config.toml
norm_eps = 1e-06
attn_scale = 0.102
bias = "none"
init = "normal"
lr_mult_o = 4.0
beta1 = 0.95
max_grad_norm = 1.0
schedule = "wsd"
max_steps = 11656
MLP neurons of a small language model. Each row is named by its layer, matrix (up: input weights) and neuron, and shows model dimensions 432-527. Each number is 128 + 32 x the weight over its row's rms, rounded and kept within 0 to 255. Numbers have three digits each.
A block is one neuron, or neurons of one layer that tend to fire together. After each block is what it responds to, as a language model described it from the Wikipedia text at the highest values.

L4.up40:067068094118186165149103144136135232107121092124081130107112123146154118135185104116134112158116115136134148157120107126135032134091129144112138142113162145110142109090147099119172166122215187125095129165097164115091135145117119086167130107079152105102121143184121172109164088125132067146
L4.up357:089165124136136149150105058125145082112143095063140092114119167146107106129120136156121180106117117127098120155164136104070097106080145189136143143166070094110170202110114166067133120127143147137162160082170105152119192058158090097126123129115151100116113208084140126199126117151096118101
L4.up434:107150109124143138138070195125117119166088167152135142096139173078076126153131080141116112137047168135074190107137084108142108110156120216154142097123170144082099107129184164116171130125191173113131105108133075126121137167116193130142126111092180128109110150129136108105142124094086093074
L4.up446:157170106140102120192142143119176144208133086110137168113118084127089127107133106178100142102096139078143164144183058186117088098149129161141189141105107169117103154104151158136150112096122100116168108144116041178168142199087110134146096134107156130105071160166110083138078130083111125098
L4.up705:078158124160142184155106101112137160105164128109118190141092145149109148177138090148126178119086083129104163180116133145110111133081142145160132152104067094114181181061102131122127137115139180146109098126125157100084124160110204080144137096103171133153133124133066162107143138118113107145
L4.up1052:097133184111132142141084192113103116142108095112134109116095184111164126150170148121096200142101191102184149116131199140160042128167146127088144147127144137142043149136136175129120193179095173078124124108189103150124103135129155160099158142088146111125130139179138152105093117117094131099
L4.up1499:061166159159156150132160169124124167113152197102151178076078163165095129143104085183155170114076082110125135113057132183136147122088127109168088132128143040095114118072093155143112101201137200156106102108066136120113156137182105016104220124152081143124187128194098153137125118123033057153
L4.up1540:101121107119147126176127093085119087114151143176148143154093159110098118148152073107188136045099081117088132158099136135190114096082115153186159113101111090148172107106138193110114106138069148110119177100170175106126176098117158107160146142113123127139153138128098139169178089133118164133
Multi-token name completions. Final word or word piece completing a multi-part name or field term, e.g. graphic design, Account-ing, South Carolina, Stax Records.

L3.up1247:174137116101101152102105167130080170141136136154104160128170069150111120107103131184141086132134083140126096138168126121104118169129151138154105063118193114132124117175185104059123159141134108109116128144113147154099187112106126127132110121170148079190169134090111166160136119120145166075
Education institution prepositions. Prepositions in biographies that come just before a school or degree name, like educated at, graduate of, undergraduate at; weaker on other affiliation or date words.

L3.up1484:087123153148154137121165091089186117074170120145094102055128119160036058142092144136111140114113140088137140073161167061144153110163127158087136201074121098071187163150129140102105134110139196114108124143167160154110110115122107117145175067135170200166139147189108108167129145119121130097
Repeated name endings. Final word piece of a proper name already seen earlier in the text, such as du Pont, al-Shabaab, Qarabağ, often followed by punctuation or was.

L2.up49:145149123132110153104125144160127126139120171135165114171116103170137177099146111168132154129121094173160134185160086145130127122105085149143169147102154081111094121149083109087157077141150171089116137146152161078110140088165113093157210148026153138107066095091143100173190137180113161097
L2.up142:132083088148148139139143180141150108112196127143068089134128126171092122165102110090138115092061145120155122117072070131128087129170105074148125125123052041129108101146110168124106147106130043119087130147171155131121085157120165213099165107099115153129156107167137125166134175120113080089
L2.up393:091076142092137098157111095176087150138192111091105183108153193143079132157117169153179145152129112117121111197066088145144106110135152091175124108087132125096185058205168094104085192153112173120084113117116074104085120159153123088078173061157153108103152094150145112093087089169099122153
L2.up515:207113166106200141091112137195140024124066162152100125123166122138156109098136074171084102124123172118094139085104160174137190186143104113063136124157113071118134096129153094107108089132104109077078109114116065098079104054087143100128133137116186083136104134095084102133097160156127134145
L2.up606:154123109096104135141181172138092073186129129083121162122168127092128057090099113169124160084136089139228130094145104101159092150103143138149108055132106089179163125102122133141140152107104125182079154096150110131151117164116091124103136150107145133141068167158091121131126153130156182158
L2.up1299:124131109133140099153092174111147106172138088101152121117107148175163067114144120146063167128134132158196100118137126123096140121116085129104125132111082115162152082099089160091174109055133136156121158219118139142127163131108119145108126134139126170122114127098096087137125106131075104096
L2.up1537:111121156116153167173187150124148105112209089110112173042132169124170146142113156158143127129127126152142152104094082080138133148105090152127101131133179164082188113129078144162171133115129136177133098101184119168126099173129122201139136201135146209146150098111187108188130101117156093083
L2.up1722:136131190185108185121168094104145125183136053089108198129179135185110139126089135095139133114177177067132117105101124103084144126089125121094127129129185105095174093180136135116114139145116066151107141104148076132128116138095167072086141152145146100083160176108073111145087160132138107054
Ordinal number suffixes. Ordinal suffixes after digits, especially century and unit numbers (19th century, 23rd Armoured, 2nd Kentucky), plus "years" after counts like "50 years".

L4.up75:124140140157158148224081167147131108158153110152157147163098108134119103157073110176141150144163101130141148159094163093151116158141114128184172127101096112175145165155181104108124137110132113151094141137138143147086155153055088154168111120146095079140177104154153099129139127117109134127
L4.up136:104132081091069141091131166092180082092123132117153146126100111113112153162113124104129094074100093105118137165110167159153147199126171160144102150093145063115158164099162151178143160103102151130163073119128102117157146148109135160164136179115140121177155120113134202126122155100116125133
L4.up722:152133149144136144139152105129141150108162091146112124104085186112191154117116140137127148136108163159144115111110110084135129087152173182132145183124137119077117115129098118167182148067136070134164093133145104098069129104079167150147199125137133108093068164107145102105110146117165143139
L4.up1066:136139134160103096144149139040112149179155146113135080151161124109104163113122134107167110188165158111126196105154146078155118139101124162099151129103136107104154087133113110133133092180152118147140091159111153098158133128093134051097131105206144146110146150150125132158152121135096141136
L4.up1068:155130084124181198171123094177099077107071146167154104105071092121128178135073095103174119157111131169095160159076109127118103076058143106156131152082123118075141108133136100074129130151149180140066150143117102151135162086123104119090131097179156148080169150132131171166161158187051156088
L4.up1144:141150100116113125155120131109171102134138142165172103096140076125064136132210126120148057099139102133144171101104099109159105179087117173172096094150149129125117130093180139097068115106112169140192083082181150135165206106137141131126103180092069088128155104123136111149122081139089148166
L4.up1209:136147140121147092161081110144135105142142132164163117134146116172101163049135102138122177128121080086130145120118117096133106114075114120150122106108124143129105147154155141157140190155140084063188130128073097130120187092108108189114162093159118106171171090125067105133114156132095085157
L4.up1400:137125144124140160163087152126103091145088177156090160150099127147134139127172096123153139102126130137093124185201187128101121156228099184118157163091087106111131111103110110141125118142178158166174115130095079149133122146114133195106136065102126107108117112085143135102125125136139143144
Temporal phrase setup words. Words that open a time reference, before the year, century or period is named, such as early, mid, in November, since, and in Early life and.